{"n_layer": 14, "d_model": 320, "n_head": 5, "n_kv_head": 1, "head_dim": 64, "d_mlp": 832, "vocab_size": 8192, "activation": "swiglu", "norm": "rmsnorm", "norm_place": "pre", "norm_eps": 1e-05, "positions": "rope", "rope_base": 10000.0, "rope_fraction": 1.0, "qk_norm": false, "attn_scale": 0.125, "bias": "qkv", "tie_embeddings": true, "parallel_block": false, "init": "normal", "init_std_qkv": 0.0222, "init_std_o": 0.0222, "init_std_up": 0.0222, "init_std_down": 0.0, "optimizer": "adamw", "lr": 0.00147, "beta1": 0.9, "beta2": 0.95, "weight_decay": 0.0, "lr_head": 0.00513, "grad_clip": 1.0, "warmup_steps": 231, "schedule": "wsd", "decay_fraction": 0.719, "decay_shape": "pow", "final_lr_fraction": 0.0, "batch_tokens": 65536, "seq_len": 1024, "doc_mask": true, "z_loss": 0.0001, "train_tokens": 334400000, "steps": 5103, "dataset": "wikipedia_en"}
MLP neurons of a small language model. Each row is named by its layer, matrix (down: output weights) and neuron, and shows model dimensions 16-271. Each number is 500 + 25 x the weight over its row's rms, rounded and kept within 0 to 999. Numbers have three digits each. A neuron's up and down rows have the sign that makes its largest values positive.
After each neuron's rows, "raises" lists the tokens whose logits its output raises most directly, leaving later layers aside.

L2.down466:521527493501503500535548512545515502506480497519483463499492494508527537523491501521528492497463487507491513504511524479449488490497501509513539514510490487526484503512497499499480488508499493500495491481500552502506481502506492522488490539490484527486512467528517507487396523487542486503552472504442530471481479485482467516527511510509497479484495529506440511530518492488509508470537513432508458508509491479479443492485531465475447501506480484516476472497524483502489441487524523576536459474461525520512503474558481505479450477473508522504529517498501507485514456545514547534535531530492519502490509460475499500486510483475471456466433504508514505455471474530499492504521471515492486512506461523524488474488516503484500465504470535486497511520516497526542488510477493
raises: "rs", "d", "r", "board", "aux"

L11.down782:514488477539489457470496501487468464484512493479539495504501517535491509480480494491464561510440506501468531486518532567550494511532527510508546502541502542514439491521508482554525492499504516503492524514481470496505489546490486469485509503520509459532529524483501494498500463560496516532494530513488526511502494511541477506494512484477471508519485522489509486551465550528507505484506489470533517549453463505473510481501529521448485492452517495513522482482507509492494491495507506506510486481530499487472509532497485520471480487521518509534532482431522469506494510519503512489523489483503514495523475458540521506508517522504559520494489505464521468509531555463517515499469501516480504557499473488527480449504485504536493502517523483482511489519513508490503494472492457
raises: " until", " to", " through", "ez", " into"

L6.down287:499525526456521512503493526446454488490481533484480471448537512486497501508486527501537429500474463508474489525544493502524518499503496467492494521575507499560503532463527518521504482500497517499498542496511465462516483513511484525550525490452495538482509521522506473474489564485474505527458464492496497464553475525501476465485519475555537470534489490529506488503481508489483452489507453489508467517482520494529488503510513487479498503508517450482496511525493498529492477496476474520500476436512481513479468474453481519509496475483512518527507505467508507504491462515527492508499500463505527507415519524517515515502505505486466559503511474544496495522532537536506482493544484523532494521450490490477511543517503502498449511480509481502492497516506507496492459512473522
raises: "mit", "m", "se", "ma", "nal"

L5.down184:505485513558501493487502503469515494521490558510515519484472521467481504483462518472516461518533489506497519485463438511526496476481470491488490502516479551446464542515506516473539502450506510454509501507533477457484504479509521494535540497494490459510520467486546482505488499492490468506538510446546541521500490484508530476483499514497477519477534521524512508505491474480490528491504449531491443501503483510517475488464488485506455513531449508445507503534486491502490512469465564457506505513531567513495483504520485519521533498516461495475507474502536493503494481506485518522508482477504538508523451541499515511491495481500551519465514491554514498475518529526437502469502512514480481522536505508476521474559483485497524505509537474483503506529507529471513517494487506
raises: "idi", "ial", "cio", "ica", "ipa"

L11.down262:476523515468487490503493498493512508487539461480469500473494460498492485513498524528555482563447464482482482515494467476541533520492503462518460499522538466452465521471522505476524500499490509510497561456482505518500486482462485501531525501509459495476533498486527490505452517525532489505480464511516503503524471485525492531475504506522511473554518488529515524497473516448532484486454471468489501478485512484506480482484514460480505505497473488479521523523496542543476486473531499497487511508510460498485478453514504497536470505460510472555520442520479509481460502538520523507559501456473482512488506501519487532479509529518478471505488444518479479542524537519473505521484527500560482511540540464517493515527532526459505503499499459485508510533546461507489448519487506
raises: "ma", "no", "mar", "min", "mb"

L11.down533:498481484498459482521476530529459474460478503500482487467547532477502464515459499482457490510478478502511513518502524553483486518507529487508535484511498515471529517442518473476487472514459491526458539526493481480455468541461493506538555485501442507484532489507531524501460518526503474460495516523493475527483522503468492511501495502464504494475519527538543496502500494476491483483473498451496461530470442495514529536525536485489501484472511461501505488542508526482485443514525510500470492524483478515488508519529490489499507481500520460529506477478501474509485513483514494525490484469462551515497448506490482538534498510523474512503525491470465484492477494510518500519490519544495474517469489482525503513501491544501509490526472471494521484488537497502454505508504532
raises: "va", "v", "vi", "z", "ky"

L10.down657:541543524531489501498447473454475491506511502490502508486453534530483473492526462519527514462516456488491450520473525487530529477494458524495534471518519484479493497501425508476491483544488507511492494482509511514536513491509483508491523493513509465500508506493517506458463540542414548519493533497466546508481493522489498536509498516520482539514531499480489507516451515480507523493510507521524476470464514497484502499492522496489494519508512492504534509489531493491494471518533505468526489521534464508523483540523497507499526477495477479509509482495506510517459479463541498493477525482497477471510500475502512501547497484466474511466474469519458495496519512530488512547501510487508498510519508481455488472566497424474475512513494498463514491509448483532489488528479469
raises: "ized", "ised", "ated", "ased", "uted"

L11.down721:471520500460527498524505494462481493482466470488546482506438493502513493466532476505495479505555523462531487481485531514508512491498522520459536507489478517548517524508450525491486497484501514511503475509541482467497497539514438539501477461521519496511535478509488476456456506521497535451486514531471493480473488504504484549476537508488510506487488498491464564485512498464520488496503509476520451530476473499493505505490530500547487509461492484503526539426465495477480512520573487565464561518526501476473509573492472475512478484502511496487519493485485541477511497466524493448508539486493510550489530504479513521493469467490501521487521473491472481496510493489489489497515482528544506570476501525531520469521544485530500496520495494555495472530477511505512495510502478
raises: ".", " rather", " than", "use", " possible"